Weights of a small GPT-style language model, trained from scratch on English Wikipedia.
Size: width 192, 6 heads of 32 (2 for keys and values), MLP 512 SwiGLU, vocabulary 8192, 6.69M parameters.
Architecture: RMSNorm before each block, rotary positions, no biases in attention or MLP.
Training: a variant of Muon for these matrices, 13257 steps.
MLP neurons of a small language model. Each row is named by its layer, matrix (gate and up: input weights) and neuron, and shows model dimensions 0-191. Each number is 128 + 24 x the weight over its row's rms, rounded and kept within 0 to 255. Numbers have three digits each. A neuron's up and down rows have the sign that makes its largest values positive.
After each neuron's rows, "fires on" lists the tokens most often at its 100 highest values on Wikipedia text that the model never trained on. A number after a token or word is its count.

L3.gate462:119164160156133135122119128136105150084135165115138147138175160074115151166136123175142125096101149140098140143144094119183127158103130138116129120141148108162134126112141159106110105147117096094150159125175136117101126086133140090133125125141135131059136126124109147147110133145109102104139089080129125138165138106157116162115150135113118116140140131155128128151109105091126133127138096150096134117096092133121081118122113070125106122119166122107075195114127138138161110129138152137101168085127139148145109141096163133120110115062127117130162127149088143143096160162128122095
L3.up462:116160121115104122133117125117119133099184086160108096125118146108111099141143105139118114124123121140153125135128136117145103136167100131120119098155147108161137137129144146144130082103109163110167147100107125103100155136125146087113086109123115151071102120125146089151118162150136089123119127130106124135113142072154130139134103121124115079107129156125160156124139141151097141152116133126112118180156077118174109092145127117157141126147187155130154161110144137131138150148154092074112198131111098135156094122151087114115149116149131123080108137100097183088114132119096142169
fires on: " by" 48, "," 39, " that" 5

L6.gate451:066122121108074160167129123117127140137111133107134107080128114115110165163125126175108132108162160109126083154168150124166201117162131122115113133102132147085140144127140176161116151112126091132117048138154146107146174138141092149117141113132126113144095125166121114190160143133130129096083149132102073102156140106138108115100101162125122141131130116121117102118137129122099130156099142104191133156139122130118116134151159149113160143095118144141160103131123151094137144113123148126108118138166136118108146116098152112150116163149159176139125137127127119125138127148160115120
L6.up451:168124129101134114120134159149129118144111165110123130103121130129130124105145109115080157107151099095154128165155127122103110101137089142163131135124126094123115126108158136146184126150143106115166147142131080090140127158107126181143130137142128126135130096133111127148103133143128111120128120154130144163141125107143106141106157092132159089102065156140106115088160115155125145127097126121151078116103108110142148194160140138099128095104106143139092097114105097130124154163132164130106094168188146114190160117110172172161193134132143142090127114132131125122102148129126116156
fires on: " to" 39, " in" 22, " |" 20, " of" 6, ")" 4

L6.gate341:117069115146128123100145129132094091116104101180149116123096112167107153139123101108149116109113122115102117122109131111111113132133073117170131094146112140139155125118122150148153161124106099126152144093100109169123115143142097089156084142121159132141119124135122069124147110167133138104127131099140142121143087129128154122063156066118122115148080091161123146122141133144176138137153086107104104112143113160072169135125147133103130109127144074113129123135098105115125087135146045146152127114109131127136127149098116108125143142113142102119154092122134129104128104130119188124
L6.up341:146112105130135128143139178131130148111131152098154128135137116121138160156115139146159078109115145199114157157101145199113111119138124141132089105124113142087130164128099137124141099177162111149145120157135115132144119122121149098132178125126138147140154159127093121110131089131082127145108101173079158124151129151085116092118127097119114101124106082165123157170124106131102119086092119101132133151172122115106151070115131107129134089121077101122115122122148152108109051119118132150117164124150126092143118106145119136134156103136130126127160130120145132101147105159151148102
fires on: "," 18, "c" 12, "ut" 5, "di" 5, "pp" 5, ":" 5

L6.gate454:118111106117123131151175151138179143124109154083131157120102133101151125099129153116058139167127107149101070121109128151120133137084146132112137119095114117133158115091123124104145107146138177120105126103134134120137097151089128136136154111188092161124122090154137137143093169139105125142114122161102140093121091097117127160137104085144136119120113124133155122124107134174140150102193092140133090141134090102124131132124116143109129161110118126090150100134122126130094141148166110106126098143139109137136104164118086150153143164123113159165104181139144166148088104162160109144
L6.up454:136112115181113142132165144119178074116121130098153173129095113141140140112143126084084136165109116132117113102097105126145147091127127102159131141091096099136172116107144128158140121153138133087156122146121146197158081131120120142127131127174116151102112118173137107150109176127083127128156155141142138085119124099114116159149156090136119130144116151108134097116123137193152144129146075158128121115144115141143134122132177142115148132086120130118106077146128101120110142144158119130130064104135136089133093155097108142133154135139085144140117168096121135159141110134150107131
fires on: " |" 90, "=" 7

L3.gate426:131123168078138081119147087110128147105117157115195164094144155105131148122154131142092111149136175173153078115148132195132148122163129116133114108143125130156138153126134094132132130109125121142078163100148115169139111151151174138102128144156087135128139134179103111101120157175152109143119103180132089098122128154097102129142135122089108139126148067115097105120131092130141145131108122098137116117118136118107153113139094163124116109124116127130136128113106182134122141089168114149151133079153160133139117148152134161147144144137135136106140155164103122124134087124140161113
L3.up426:123135145136126143160150103116138119102151128114144107088114124149187111150152115132131131168105123150131126135104148127142151118136095141085109136144134128131177141154133157115157117188109142097128155139147110140125089114124117111154115131173199088123108132173187106114139105161116122145123158172110124125152124132077152172159096104143133190145151111106149061116132155145162127095140115117092128128138121075122182145136142141117108142097119118152116145152093124137158118117119132142090090143115117104139106116105129154139131132097135121094139141182128111080167096138136134137
fires on: "d" 18, " left" 10, "orn" 9, " kn" 6, "red" 5, "ited" 4

L6.gate337:119147153156121125099157129143111097139120096155105148126104150113148074095151166115143109080106170125124132135099135139109139147110154162158118150154140089161154139095096147126154104125130131108103070083173105122157142169109111125133130136143110140089171083109127149132109166142106159122112161103137115147119129125131138145157125150106144171116160126114114142184112141130080119114076131144102118152077095158126136121168144101136126156168148121104102115128110156116165154102142116127137089105137129081164137126084120152174080139099114136121115142086132158143127108112132117120
L6.up337:141101099096116123114170139128129171170161091131109117120125130158149111111111141153129131115108140123114158107130091125155129140132114156139142134159115091117103145083106121167100119109150083126111113129121150136122107146154165120118087152162141108164114122144141121146121064142110105111154139142115119140147079154184136177144148084141174121088125115139168134087105104080151100079132149120115107108132098136142119119153139122162131158137138200170097137067161161121108129107133103110158123152126156128135160113092141153160122129111130093128163101123146142136113165140109150111
fires on: "–" 14, " of" 10, " first" 8, " to" 7, " °" 6, " a" 6

L3.gate230:120112153148126142150145121148120135121142072145131114142134092061141135111137120118142165137139096165127122146174145140140113115116137131131152190158121111140159141153141157091144131124114122117165113100120120130127143124117133139119096135117126179100092144137118130113117148086127090150122140102124138084101148139103129140119143132164134170144132145111088122098089102110119155134167146126151078108139088174156107137149136102122179111119122122167078101160139100145126112163147183134165154153160144171104138066109095099156112136165146115088142163149116118148151147114156149155
L3.up230:122125139113103158122120098129120151142130133143083146135131113128163122107106140127137122114099135133148158118140129094143162139140189206127094137130175143104137150101123090143153122107135145131119139098087158135113119170119119138136067089169158122113127150131108183173110111113144122119113158156093087089134139145112175114093123081088131143128138177166113141101139105087100114154102161127176103124163100086125106099107145100139151149138140132169116131108164146117125159127122097114125118104116097104123130134121133105148140126115134135155108125141152158151075114107091087121
fires on: " the" 53, ")" 16, " won" 6

L3.gate25:129113138133152117142150108117119148100170141121118110167132160110148135151177132159145143111147113136130153141129154076143175140149149159141117105152155087163105099117115113119147137153144135150166102153151114141096098144103110111157114094134134127106121137153139105111106117099106128154100134138096108084125182131145154112102145135149088174115086100115129143162143131132114107109142128097125140128106138144170119105134134120137106185122099132118089144078089136154136126134137087137117187107127099110095135116084121131182165092130139179110154076160159158138117126106092165102
L3.up25:198121159104130120116154109122148107151112125110151103174129109125136141138122154120157100113085104091111145091147104124120155165176116127082128122149183120113140101156133113160144134093174118107159165144087137126106144099130122130135093129132111106183127135107157121139128145141131140156152118142126128120073150076133125166119129120078142086142114126136138120116109162110084088070146148117117134150102090164120137137122097102168114187116115112152150117117125110130170115124149118130127134116118134140101085137150124125169157101122146160121074138128096094161138150109125105107
fires on: " that" 18, " Website" 13, "  " 13, "sy" 7, "\"" 6, " by" 6

L6.gate485:103112138202142142118148126146157123110132102121121119155150110094105072101110125106092117125153125103135122182144156174170112101119155108135107158140160173134129148147127146150130127111142144103135082117161183155147185151138141124136139122112096161112166147112084101123134080124171140120144119120114156112116108141147143081127117080157112142139138105177120120105113137129085149137129126141153139151140139124091154118126108146112134091122102155132143154085071171095110161100152135128151160140098132105085144146097155140147117094151151128113122095150122114115156108138149129126
L6.up485:131100097143162179120161146134145159140132129153156124097143155137089081094065085097144128112106125106125120114145130108165084107097132129112079146062098133127147124142137149121111136077114120110091166120108144091115143148132142137093126135086134092119133146118094141110077142120118126156161133165100130157120142151145131117138139082120106114141134125177088119171109149120093168123076140120125120122132156148097137108115120104110109135132079135138173126122101113153154152136122098125161141143131133136106111124165109136145163126144131154122118125163135156160190151128145108167
fires on: "'" 26, "-" 20, "^" 12, "’" 6, "S" 6

L6.gate283:140096114145119190112087129151157109130121130121103140135138134149079140136177091112147148164133135142102128105108109167128154132144083138112103090120114109135127140105092131124174139143143087118177140136076144112076143109098085109159115130083116110119111170090148117111107114116114143108104078135165138132158140144147150123124114135141123109119097140129153114097104116153128133167108116142130116137084093119124184138109141134105125057126137129151162181112141131100137155155081160172114164145113117092116128156129119094134123145095135138123127097124125100135137176093110104128
L6.up283:191073155127122157092121122136132123164106163125131110121096099139132154111162159133120132138156066184121111118142132141110095100140093116117165127128136123114147129108105147142110134154077135135096114138129111134109106115108179103103190143126129166129128142122111166141137131124128142109089169138140109116113144123109102114155146091157127120163105112110159149097108116122137154146150123151122152126127149173105116094128127116102132145143117168165106143089141112098192108101073097143153150167128075085135147128143112158155132113082164147145151143150128140117136147122146096159
fires on: "," 49, "." 12, " on" 8, "\"" 5, " as" 5

L3.gate53:115113168118138113091109082143107140125149136122105115113118136136142142123158133113136155110131153084142094175121127131114104109146105126131120151168108098167147151073092102104158129126174115116127116102107096162145147156131111126126135086149108103112157176147130123126130115121146112084124152107135151115201159118109101125131135103112081128114143134114126134115114138139124080131160134120078095186102152108126180116136126172141049152123109135159129140174109125155162099094125159132082168139110168140124154115116105136108146168133122131137122119168139172115115145125129134113
L3.up53:134133156113136131088101100116117163121156129164127150118100174164103104122156101109088149117128170108121123150090165159141069139128117125106116121142097110130153150134096125124114081165161092125108110141139127166166160146124103107151095080103104134109097130185143122122158125155152130165160114130176170113173131110127163100151122104133096138110153083147128131113144123142135124112110119085115077145095108125114138133175155144140158147144082116138107107177106138146143113131151126156109094156134157138118105132111063089122121143116122130131108108156137158094121131114132143108
fires on: " and" 58, "," 10, " or" 6

L6.gate323:175082136161146112141112132127139126107123120093103139103163094040114083147124125121112098130138170130137125108118148177162095099183099168131100130130101123111144096093093156157144150107134119116122152120109141115160118123163096116123140090119105156133103150119125127125113149129154114153175138125128133142181086137159130128106173137154100145122147155159156151134104132139155103125151077129125139131125139161126166103129126118112099075113158142141152151118147151147139157107111113205165178109132158130109140117120151150147120101087130125110141141103144145133142136132161135118
L6.up323:147123106160164097124118141146093159102132096093138154118156144153135100130127111130117111105112142130106089097107131124135131095183105178109120148113128143133215123118111156136142145131082091069115161095124131134108165107181108137139146114094083147133121144131082160095122138140143120137151138113067138157090129156146144149109179169108124120083128162125145133139080107149095119124145118119105138151150147135123124112078130144111100102143151125136158140096158137146125138142165085115124138133136150144141144099104135139127131126128127144121143139066152109162167137107147120158
fires on: "'" 41, "\"" 15, "," 14, "." 6, ")" 4, "I" 4

L6.gate235:134088152134145149139146125105180190147134125122131106110122105150160143109121111128099151151157081095107118131167140147111150120119140120140210112135140121114148163127100148097118140139114091169113113137086162113106147107127102114121120112179123129121124136175117124146172148122177145166125097156145142119124159128124157153144143116097167136099143110102182122129133119171121168119151077128148187144115135099131141120127139155114115156134091172138135127116100157088106151136129124140123127105129138160138171110104121127150125138109112136116096161139120109100176184170137127159
L6.up235:110143127074106130109125099125131147112131087146131083109101106128126138121122100114147150116104110152116163125173110087150100106136128142079119129114140158149137127116127143129164141123162136126146163083124150135098131163128118156087152167122106156136135134125135165124156075088145170128103091095101141132092107092137129117135114156101130114141108117136119133064095117133138157106158058086127123104102124171086145117098115133134150126126122127134137111142111129138177115173147152118095109123195184154099154145112165129127139105138096116112171171125166140116127127117150115138
fires on: " to" 55, " and" 15, "-" 7, " in" 6, " at" 4

L3.gate74:161139107140167151130180131111120101137085095113107150068147085139090117168138172141132163158121106144093116134095159113184105151129110127088110125124125127131148142117173131105124166128097127099128126177113171122099116125132138139156117119141128147083135155110139109122152172113131113089090132088171099138154161092134150161084128135158108110143111144173105147133096111125165114128163151156146135122127116098149140145116112138161095148058103128147147169116134111143109169121148135092132132154150138143128112094093131139153122112147128104151154102153135134120127084111138129126
L3.up74:120129100147120138121115117133075140146149132109135089132154142146144131132142107114126135122091112119126162103133150115101137144118131130117109117171125132128130150114152136133155164121125084123170108151103114131139141117135097107128125120111094109114082136122105124184099115119171105151113124099108099140120147108115213164179116127102117136124128083129153082148094103136129162141100173130091122165124172134101147090154152105125156124095127116129170094163145186132153135107153156121135183107072131087163152094176111114138102096115097136113152121108129153138156115173124126123
fires on: ")" 33, "\"" 19, "\n" 19, "”" 11

L3.gate316:146120164117131135115171105124152108132142158108150201157093110105093135109121103143090139130133156129147069130144136131096142112119139145150130126136129141145092085094144154118144132132169128072130171112139170103148118128128140120135118098108158113086132128142113131158112122204166152148119130159113104154155155107094127086157112160142106143133137110119150135137129163135077172131084106139168105142134149110136096160106147120143108174134109153158134100101110132099127098150128117096103160126122159112159105130114078122163164148119170118098156118126146103130093115139124148138
L3.up316:138132158160138148111182139151132117129140119138092119106134122125085102114121114106116121114123105090128163131070120168120092162097137101113132134181159182112106117188120108129110105143127093129125122177154156085110127161137153105158077166124113107149108144150075093131129108124107113151151106162185134114136125102089114127110117125146151076113131156130166140120097100138116132121130114127095139101122128149139088143131134185139150078135146161174110143160127104101117148125119131137122110122109143145173129101144113103116142130107094118099139171134101144137137124119097147080
fires on: "," 66, "umb" 4

L3.gate261:121105142136108106145119138144132120119122103091094193135125126168132185088129078123124128130106088160166131155152138146154112141096161088125124117090119107123101126132142147114133131179131140143090162140129160149150122099127130139134142139129081084116130145126120107092139136075121144112137134135110132118173072124121116114166127150171133098113149125107121130149132166143153115141122115101149152131178153119145113096132096143126084126105147107135169132133073109095084138179147127161121129176172111131120168074131130155109082153148133147135136106078131143117141105133132098143
L3.up261:119132149159088099178131106104173085109123114151107121132139110139110145122135126098130135123125092102108147118123160123121104159135169133135124120102149132111130153135140128122168157129142092093088134133127128147092130095188165118103145087126118087102175180126085130086106150122146062130154089124137117104148144123140140098095124118154147126133139137137086150112172141157119160113122140136104157145160101164143090142107110107142141138158127132130136142159159070147113153160118094149080144156111116099133099100126108177130100135162178163126121101128161127131136154125126131155
fires on: " his" 22, " her" 21, "," 14, " Awards" 5, " above" 4

L6.gate22:151156099163111162126089137147145149183124125156139139126076100061130141112087108109184097158111162112113114132100156155107136092145148141143135142146158121167127156124108131164134141134130096131105100109122132155146118130115143117098128117131124174096105117114139163136143078076123098157101116130180137109071104122156178149108165126162103099121123125171171146156140153098135148103120125120126107132145180128106146084135146128145122107150145135118100135090131159143126161124146149121149122118099128127126121104151147154115122147166102155136111151104169143126119126134076166131
L6.up22:137106127150146106082136135116105165111137121132098148130164119162115098134168136130075186131119135110200147147113125130124117144137149158100214145151110112122136121105147141125107145127132140160178160126112132154112105108094126112160132105119139136116120131153124141139153184155111160121167100133153109147123140116152152118102121153089147164141106119089142162109142109150132152157105104150117109121132197133114156125149144140085138132121165143179115157137148126132106123132112139194130084154127119127083125174115135098096149122114145143143141132113147111146102156142174110110
fires on: " (" 93

L3.gate251:115129144141138107117112121155171149093143151154164091129075121161134115124124118167143185143090140119114116118128101104098152135104133094176090119176112140116103121116113141137125117118159149105141098121114100063126153144129117147138118111115097107131138161128116114116141105118120159124127089079163122119086150096131135139125136162165133133170122125099126116111131185114147128169139128126148159119151086138098137137149120095178143187151123128146132123108129154181150124114126113134119160145137149104208125130120128156138142177150146143191136120108101095107115141143152158115
L3.up251:071105139131108128108097132129116131118129150111175115085115123157132118114124134157166140109112143133141144133113113098156139154109127156121091122152104089120102141102055128118124099140131128173123095127101142125136148168115159099130121120109108141147127138111126101099159122107136126125123115135151121112081180121123144174112180122151083127137113120130167072135136175120163119154149142146152124071094099109117091084137128144121129135134173121138123134148111128117104102161160140171098110156132121095190153119099171120128181155093098125112162145105081119137118100108125134104
fires on: "," 29, " film" 7, "1" 6, "6" 5, "3" 5, "2" 5

L6.gate249:087143101132120108093156129135171135089082116158112137150125107111152162123163131111142132146135134171131126117159118177127101099138115093073084124157102132104086097125135072135135135121160124110109174095153153134105113134136142124107138150123124142115114162091127075114096144123152146166154126092146081085115149137136139123143133119135139140137109093139115120166140101157158096070139140137129145090152132139140146126155173154131111105114171119145180091086146148111108110202114120152131146132107163163124149140120145139135123127141101187120107123130149141139112133110134149111
L6.up249:172116084162126118156170128172181129114161122125140156129154161165092123103107086112136141117136168130131107153129113114136120110110125129116124152120139152137163117118115087110143137098163141148149107144109144124144152139163135091152136150104160118117092110137126143131155131137133158187133122177125124157115166119128112143123101153109149116097110127169121082091076158131126121164096097156092114136123130107070136114149127174117131095078127106118117080124088120100081135100104139131132101136127168090137157143126138088118106079122145177140096110144128118118128145146095155116
fires on: "d" 65

L6.gate99:160135109128138144088140131129174089124119114121170085119104127174103108130141135144116099153118125120109140155130102133154130108119133131135132122141101118119153115137101140170104105114122138154084094101098127130098113141101127145103139108115118131129103114128099106139106123097163109129119123117126129101126129138139158085076131149115052121171129108115112129113101155120123197115132140125107111134105154126089151152079077133134147143103155120139135142149115108172175113128114150165108128158155147111090120146162168084116157126077164117080112079191091134152147126089118110135
L6.up99:097154102116169159099108099128075109133103156163140113128124070135102122113122124109136096072145165144080126092120097141107124089119125145133151132123101131116106112138109136121175136127148128083140100124135129133125104119148166157146115127107128075086139159135115099103105104157153093096109142143130108119112137157117114167108119107105116118123132098162121116150104086156102139130151146138091114113133127127119107136101106136104081131144118124133153151107163152115181075132148153054124130138116120116117140148149089140115126145134180101153104091161145084169132129089164129150
fires on: "\"" 21, "," 19, "f" 6, " indic" 4, ":" 4

L6.gate358:145122120126109108128111134157167089116117156069106133144137111136150135111149115127125104122137080181142151141137130130116136118149135142105130086138104127126104123109175113140124094115125121133079159101118133123128122118093165140136120099102145162128123149127124102106191107138105150153145142165116150091122155135144126097141135160115129126158070122103129115127103197108144178073143141152115147118115087142142150137165184120124102146126113120141110128063131157132141111163130161147126136180115125113143111144136108155171126077115174154145148123175080140166108145122145159122
L6.up358:077161135104160102070122122157147113139130161114093128144099130124131142169123112115149118136135126135157173086136084110153100119124180101085157108152140099153139128172126187131119147094121107089094145109130166112103146143137151111112107134101139132138116159116135141145142150114087060123140138148132130099103129101097147125135117126156172122137105174119134118101086141125146167064126151148103150084136136142097131135162113127146145105102124151123089118120092113087170131143120149147129102176125140147163156141116098172109138131152131129154102136125132114134137083153156120120
fires on: "s" 23, "ed" 12, "ly" 9, "d" 8, "es" 6

L3.gate208:124141114136099141078100127115109171097104086138143117163130083154112155142112115108151137121117143089090139111172081146117113167107150139131143122095093124120126098152143116146101130138128161111105120142072126162099109138135175129138173085148094166084168121140058128095145148140108124195113123125155107100145148136144108145121141126123142131128109122154109110152121132134112107089174144116153130121151129129129170108073169126120122117142085116164130099124132159145121121097151135158114114128180133109109114123142127166141147124130160117143119103097153117103115122120153188162
L3.up208:114128129159104111192111170120107135130097135109133090135131095138120161105140121143088131122137121104129149119165099147089127148155153169112103184112131144124149133130140138114103153154119106082134110159106174165104138090112144126115125113096138153147114153155165128104154157113118121170152131135121144090159141134112125127132156134129173094142103070127101141142139150196085147099187150094128183102145147126129150132123141116134141152173117154168095115120076156134131134097139151129125111122111090125166130134138079117134107116122135159102117098157098145138103149124143120091
fires on: "ti" 23, "ali" 12, "ova" 6, "ni" 6, "ta" 5

L3.gate115:152170104141090099112131123108106165117167131178103149137138144095142176135167139135110102133160115166128124126121143120161152128133169179095134112146115155141125122096152099157151138113168131170137113161147166151113109135122127100131090135091116095084104119109117119136125118109100168142137106121111132144132138116206109116144107129157044091111108155137115148098135142172124128116097152168104090119074138092150158090146124149147093135115138118126135147106089155131129146095137103124112127138123139129111100128157102109152125176134142092118157135131146143162130146150124137109
L3.up115:103147175138103130129140175142115133113145134129181137171079172130117103144179155127106162152124112145112119104112162126139115119148132130117116121140155152171074123110117103153127144150161138132120113149158128138124128148089100159148098120144115187116138119126124109144126089122104110158113122127121116129118129118115154146175145104128130130131134098131148105108141114162072126095064145172144149157113102132126145166101138098126137138133139155140127146086127140093128129103102133109184088100095104146160111172125102113101152169114139089123170124155139145100059091126109132108
fires on: "," 65, " $" 15

L6.gate37:146083137151107154128109129135142110136131131143168119138134109128128117116145094100096155115132154077106122087137144098136138108159089132174113106106126099147159074097089130140178136144127115134111103113125164125117094145141128119176117150099097135153128167124148109176137134162119118123147156143136124159129098139085145107081119172093138092109121119123133108131151113131154134075133145124165125136125151112128155111101200107107120103114133132151116124159143110135122133130104149194107094157126136165152150104134082192118116125158133161123121104103130108178155147144099164120
L6.up37:132108178141116136103135085112138078135154157138137133150176166111113138140135143074101133115131124138104132164119142142101115119145169136097135127115121124121125153119124174108148130122146131121191105160171078118164088124124113129093123120082169142135112114152131111122110123153154075126109081136109139164123073109111109120128160171115148139099093144126185131144117121111115116080133104106147128113154167123109152137096135106127110113122096150104132114145169103162171084102162134120134109126173115122127103154147145158155110127073094139156116133110159092126122115113121164138
fires on: "." 17, " is" 15, " (" 15, " " 9, "," 9, " may" 5

L3.gate217:136086135138168115135148128109111177166121115106094138130112094153115151149123125112122142140162116104083145125110120115150121148126143106108104186143132142089105200132131124106172138105150158124125130110094170125119077154137154155103098109148115125128138093110126120095138107087153147143120101097132124111116150160116157139099164127116137113117113126105139102126096127119153097114133140097135148135114141108142135179136115061128132118114165148166138116113150147137120144082170115128110126123120154102184153145114156134085162122153098139124138084130109138133204070150105147101
L3.up217:107150151153115123134114120111120125135137139168120119127147135140095118118085105110141106155103167092108123140112142170169090141152139081138081139178170069099112163122093140124107127096115125124148118103122145117127138128143132092102129145100140132111086104158129176117110098166164107154133061149093132093143132162093095144152140127100140146145138106129120130144105123130124144097115144126116145089149110097108127140124150133081148185130134162138078149123056132123125114149128098091133177149131142122120125156156112137144162138097160149124105137110118137106128114116064126140
fires on: "'" 79, "’" 5, "w" 4, "ive" 4

L6.gate8:062169118131110145101102118146117141127121129143118154129122182144060111090134099142110121094121184109151114123113120114126104157154098131154089122128114149113098129121124108135135163145152143101155135096118135112149108093154124138103114120164135103170144112175144120119146136145142136105077147143150108123119163146137150116146099154153156120135134118124162128102146124156152135124163137095119099135152131093146156108151136141152117166143179118098105138075133142096135156170143075114117124136138154120181123127093144074176125131060144118131163143134135113163108127151095143110
L6.up8:116081124144139084144166151155150142125087129087134067135109144154146102111133123173129080146095141131092090089107128137149104177092186097130119128149160102168122110113135126084161113099129108162133117096123136179154157097129137136115112118158119107139133145136120111119136125159113134097107139129115081158172140129089121138121118116132117112141122098147140094135110155141172096106094164125114198151129131165107118145144119131131110134109113115132063109073139156121108123149098116094154097125145143120140122108124132121175117112132131118128161146144099092135098131144105113144
fires on: "," 23, "–" 12, "|" 11, " of" 6, " January" 5

L6.gate160:148101082124133100145140105167129089162097116120155111136140151136120061107169081145093135131132132109131184121126162123155102088128115125103110062105081121097123136120117105108118132109098124094154096090133130139142164128146139132136113097138098131133161157148125124120147100135122164141119123168166109135159125105098132116121132105109117143127146140121143124136134153109123096121160106095109081149174126130133134121127127135088135127135108101105125200158135132135117072109169131141118106162115162176144109153111139150152107134115145167123159092152158143105125159172167137165
L6.up160:182107157150137151128158144091134101132130133120135111124124150098150124113204137102147094117102173130141145165099135131142111118126120144171116114122119111132158127103081152138091193120092110116132105081114140152135175128103153129112131110114136105088106117103140128131150172152146131133127137101120151132146152159102149091132118129103159113162135112105134123116129107103129121133146150119042083131122111148116122134120116156139140151096162118141174126151161077155092086128130117105104133113089143131139123125136112117097105156148129153102146132144139163073116165119120087183
fires on: "-" 24, "," 20, "–" 16

L3.gate73:140137112160137130072145104101104147130105091135121143180102159091117120101093149150166110138169119135113169103133139145145149129107156094159141130101104136151095173088140120125125103138125142110101121136155119098115062144103126124115136139081096149126122093138139108153084140101140138059129112156112114177128120154139145152158151106121089123137136109093113109138161117165075123178084089133132162132139110114073163101106181138092137130125136093124131123128127147119129116168122105150113116114117112137092101109131155149114131087135101136104142091110136125124140096120146133154
L3.up73:138109140126121133135114135146136094112139101093145141143120146097146135144084160140128111130092147169144139105149110167145164075131169150121151120143140092140161109115135085128120129150158147074130140117148135114110093152172089107082145119127149114111139151156147130100120152115147105095148132127136131121156135122140116122138144106122121137094121159127148113110128168155071121118113163208131085136100145145150175146127147157148118156080112123134132089148156116143140102125102073117155099121146130128116138160115112136085096107173149068155172098131143104086090121108138139115
fires on: "ad" 12, "i" 12, "in" 9, "r" 8, "id" 7, "uch" 7

L6.gate52:102141181169144124115118100134146091112158125136149112144121130101116149130139119142127121124153098150116123126106136132114149133151159120101126104107140122130186146094110096154161155137086089137189089100127101118159163122125146120102095147110106135104130137106111113114090123104168132113145127121184099169111192132127160116111092142175087138153129139160112107117128175123130161119125143088169144132141156131131130131116151150129145107128172164092144107155083128138149144107116124153114115143110147165123143180139122083095128144076124081164133113113145127120177102110096131118
L6.up52:112117106119138104131108078083116137124107111093097132120156171146146131101135095114115144122170171112142093124128155155135095113122125143161157124102129126117100141147120089139163146134094117102116106102141129153130126117132111124134102142148119112130175128109113155119163160144113119108151144124148124140154115126136128113148130107166138093082081123119135117121148093160201110144148148131131138148157168152159176133137157112060158122120129166142161114141155104119156090073120084116108097158154145067140098140126081139122146090084148156102159119134144107152136118107095141125
fires on: "," 42, " of" 10, "." 9, "ci" 4, "ici" 4

L3.gate19:146104120113103147117128104152146128124135104104139099126093105125142116127115136172136129117178119088134135128093076124095131144118093138113177138142103138135178140115124111160142079143138105093119140177113124104124107101111131119193118117133148114108129147129092139167060152128149135157095113119098145117112148136147148142114181150096095134142109134079106044105104128128067101143103134136107147141172117169108095130122153082154112127119150137129113163141119136126100160120131149155147128151152149133187105124123110096154154115119108148126146129135127140110141096087128130148
L3.up19:126107167127132101152135150178147141101113124121156132125096121109143135134097182169138153097124155079150155085121119118078146144105096117074142159123134126136106136136116114108110086133136101095145122161122116103124112143140147159164076110123132108086148121109130105150128166132135191138125128129151069125119131116111115140104150143125112143107115109088173115103137109139074131119115117174091112135106093156109123115153184101117147120116133122162163162124126105115097135153141176133092097116142147116110171130116128090136128111089111115150141139147112114064119106136167145125
fires on: "," 62, " career" 12, " for" 7

L3.gate275:120131140174134128128117131145102137139119101146125123115126113083167130154154169116154136143108156175157129132174108126133122123105147149141145106187110077106107172110158069092140158140109146120124115149127154097116100147118132115117118143128137142123131144155163131160093106090143118130076113162087114115124153120098113147109186126134110108168168168110136113090108154083095130155144125131146112159161107126147186064122159124125160129136102154124141097117107102107115107137106146098128129079105143136150148113113129134179125129136170103107142156143118138116079161137113135129
L3.up275:134071119148105159114122140112136138125105119077165156104141106154103139110161120144077106084125122201144137143129128077107111091142082130133124130133135122124113110130129134164160142142116133111144091148150101113120111076160101129080132140118109104106149126078136130150138136141116115094114086140126096146122086127180104141134166185184098137151148129120152080131132162137086131131139115122112118126137132122153141122151168115169128123113121122137097137130125108105133126155137133114116096169145126109126087147149152183127164125141143104138116093073116100116122169161110104110
fires on: "an" 18, "r" 16, "man" 14, "k" 7, "ine" 6, "in" 5

L3.gate492:139118157134117131153132113130143118146120150115151057129096124159125160134116129147141121179138105140105131114161092130119134161120099085159115135152102113142156090122118111110171116166116120129161102106146081113119097081080139143152118104140114129110142130140145112113093091131133131120081084123121112112084127170099147150120133133162175145176129115093087141142135152144122154133106114113134141124076131143135149183098142091104113135132121117181184110120150154112144137146145112096132135138115094102136116167091117138095113124086130132154068112123144105124133124083156118082
L3.up492:119171109184133087178174151110107138094113131114103128095131102175113111133138141102121100128108097154067125135127148113119151093120140093132103132142115089172094149122110128121096140133127107130120149096148147144141132138120078152115158130148168140072108127116127136163166119175131077123161147107133184141159142158074091088151134128090093093110132148130142124132139124133093131124153122097164131154145112146149121141144151129138146133131115119077146125159136114127113144136153123130114173143160166122136109122169125140088129128133114090160147134140111155119145129192098136130
fires on: "er" 41, "ator" 14, "'" 6, "r" 6